Weights of a small transformer language model.
Size: 2 heads of 96, 10.6M parameters.
MLP neurons of a small language model. Each row is named by its layer, matrix (up: input weights) and neuron, and shows model dimensions 16-111. Each number is 50 + 15 x the weight over its row's rms, rounded and kept within 0 to 99.
After each neuron's rows, "fires on" lists the tokens most often at its 100 highest values on Wikipedia text that the model never trained on; "fires in" lists the words (lower case) most often at its 100 highest values on Wikipedia text that the model never trained on. A number after a token or word is its count.

L8.up286:20 49 63 38 69 50 74 49 71 48 50 82 17 56 41 50 41 40 56 28 38 46 50 40 74 51 47 43 64 61 24 71 48 54 49 43 81 42 50 64 71 50 59 51 29 38 68 41 57 66 57 55 60 55 51 64 41 42 59 06 54 55 51 41 48 70 46 37 47 41 27 48 39 62 58 33 46 42 45 45 37 25 85 48 49 33 53 37 47 47 68 65 68 30 67 40
fires on: " it" 34, "ip" 9, "ad" 8, "mp" 8, " career" 6
fires in: "it" 33, "career" 6, "empire" 6, "dead" 5, "participated" 4

L15.up661:44 50 40 37 61 27 55 57 52 20 54 49 80 36 65 41 81 74 53 68 35 71 51 49 48 51 53 59 51 48 20 41 30 44 32 64 65 69 66 42 63 80 59 33 72 60 23 89 55 65 62 62 29 45 16 46 62 43 49 42 55 83 44 77 55 56 40 79 22 33 43 54 40 59 51 76 61 70 58 42 39 55 40 49 43 34 32 46 40 36 35 68 23 38 45 47
fires on: " South" 19, " North" 18, " West" 18, " East" 9, " south" 8, " north" 8
fires in: "south" 16, "west" 13, "north" 13, "northern" 11, "southern" 9, "western" 6

L2.up265:46 73 43 51 45 29 31 51 49 49 76 51 58 43 39 76 67 66 32 51 45 67 69 52 40 45 44 37 32 63 49 56 45 49 19 34 43 54 53 50 75 54 66 57 55 57 18 27 47 49 42 42 66 49 51 57 41 46 68 40 40 33 50 43 45 39 57 60 51 40 57 41 20 40 52 62 65 43 55 59 55 50 28 69 74 05 79 31 65 51 39 68 29 69 40 57
fires on: " out" 50, " we" 24, "Species" 6, " dis" 6
fires in: "out" 33, "species" 6, "outside" 6, "website" 5

L2.up546:27 63 33 75 59 45 47 40 52 47 42 47 50 57 51 68 41 46 28 45 29 61 84 39 50 26 44 53 61 44 33 62 68 50 71 36 56 59 44 47 35 47 49 46 35 63 46 47 59 63 39 59 53 34 64 38 36 50 67 23 54 39 24 32 58 38 67 32 74 67 37 56 32 44 18 60 49 58 51 61 60 19 65 56 56 31 54 45 41 71 46 26 24 07 64 73
fires on: "n" 32, " by" 13, "ition" 7
fires in: "then" 27, "by" 13, "information" 6, "their" 6, "moving" 6, "matthew" 5

L3.up410:50 08 56 51 57 50 59 32 84 70 29 50 47 61 55 62 61 63 47 28 49 34 69 55 63 46 54 33 63 50 24 77 69 80 60 50 48 27 31 46 44 49 52 45 56 63 47 62 54 64 69 62 73 49 48 66 25 51 46 24 73 57 44 61 47 49 35 27 52 70 60 45 40 84 37 45 58 26 33 58 62 57 39 52 57 53 54 53 49 44 72 65 08 46 37 23
fires on: " one" 36, " Sh" 30, "e" 11, "one" 10, " some" 5
fires in: "one" 48, "sherwin" 6, "short" 5, "indonesia" 4

L2.up498:55 20 62 39 46 38 53 77 56 30 56 53 61 29 49 63 49 39 25 38 64 52 08 37 26 21 75 72 64 59 67 41 66 56 45 49 57 45 57 66 38 57 20 67 65 58 71 66 57 52 59 41 54 70 49 50 33 34 48 37 83 56 58 49 66 50 47 45 51 28 58 46 47 46 76 45 66 61 58 44 32 49 56 73 45 69 55 41 51 49 56 26 73 63 65 50
fires on: " American" 16, " English" 15, " record" 12, "American" 10, "de" 9, " British" 6
fires in: "american" 25, "english" 15, "code" 7, "british" 6, "recording" 6

L6.up629:47 58 42 56 33 48 54 51 70 57 56 42 54 83 52 37 45 41 31 66 13 54 64 66 34 37 45 49 30 63 61 34 38 49 30 71 69 44 48 40 55 64 42 91 48 43 60 28 38 56 68 42 28 32 60 38 36 67 59 33 61 19 64 42 52 61 55 63 65 59 45 11 78 63 47 55 49 51 68 64 35 25 49 22 58 46 47 38 38 70 34 24 29 25 48 46
fires on: "d" 36, "s" 15, " election" 14, "ten" 11
fires in: "squadron" 22, "election" 11, "often" 6, "included" 6, "stated" 5

L8.up563:38 52 34 56 52 48 66 60 31 38 22 32 86 36 76 32 35 36 40 58 60 23 59 50 44 65 65 21 55 62 49 30 67 61 58 11 68 70 80 50 41 40 51 32 34 56 53 37 56 57 59 41 53 56 37 56 73 63 19 52 28 35 60 61 54 42 11 51 47 52 64 61 41 41 33 66 35 70 45 54 42 60 37 21 36 28 43 57 56 72 65 57 72 55 53 56
fires on: "est" 27, " most" 20, "st" 14, "s" 10, "en" 9
fires in: "most" 21, "less" 8, "best" 7, "highest" 6, "biggest" 5, "happened" 4

L2.up125:40 25 66 37 43 42 34 44 38 63 49 18 30 62 57 79 46 41 46 33 82 49 34 60 48 71 28 51 58 41 59 47 38 09 49 29 57 25 65 30 51 68 59 40 41 42 49 64 20 40 48 51 72 29 73 45 08 51 71 73 42 40 54 55 37 56 82 52 41 51 49 49 64 56 40 36 70 54 60 65 54 73 50 33 51 40 38 47 30 60 70 65 50 58 52 34
fires on: " known" 21, " due" 17, " more" 16, "cent" 11, " well" 10, " much" 8
fires in: "known" 21, "more" 16, "due" 15, "well" 10, "much" 8

L6.up416:24 61 85 60 77 18 29 48 72 62 35 64 27 50 62 78 80 46 47 65 47 70 66 45 78 77 42 66 35 35 55 30 48 66 50 64 68 49 32 43 48 29 28 45 38 45 66 58 61 46 43 52 52 72 49 23 44 38 67 65 43 62 27 51 47 43 56 42 61 67 57 68 40 56 54 49 36 45 31 39 47 42 41 41 68 48 64 45 63 53 65 65 27 60 47 57
fires on: " not" 60, "ig" 12, "nd" 5, "ar" 4, "und" 4, "ly" 4
fires in: "not" 46, "noted" 4

L2.up499:53 32 46 33 57 49 17 34 38 21 41 41 73 14 62 32 64 65 17 14 51 21 55 67 54 56 53 60 89 49 40 45 35 67 49 54 56 41 36 45 30 53 30 69 85 53 54 59 33 35 47 43 35 58 49 68 39 51 53 63 40 47 23 14 44 71 64 42 38 30 41 56 35 39 67 62 50 45 72 53 53 45 55 40 34 60 48 57 41 59 47 68 66 43 51 54
fires on: " only" 17, " not" 12, "95" 10, "ance" 8, " App" 7
fires in: "only" 17, "not" 12, "1995" 10, "appearances" 8, "apps" 7, "first" 4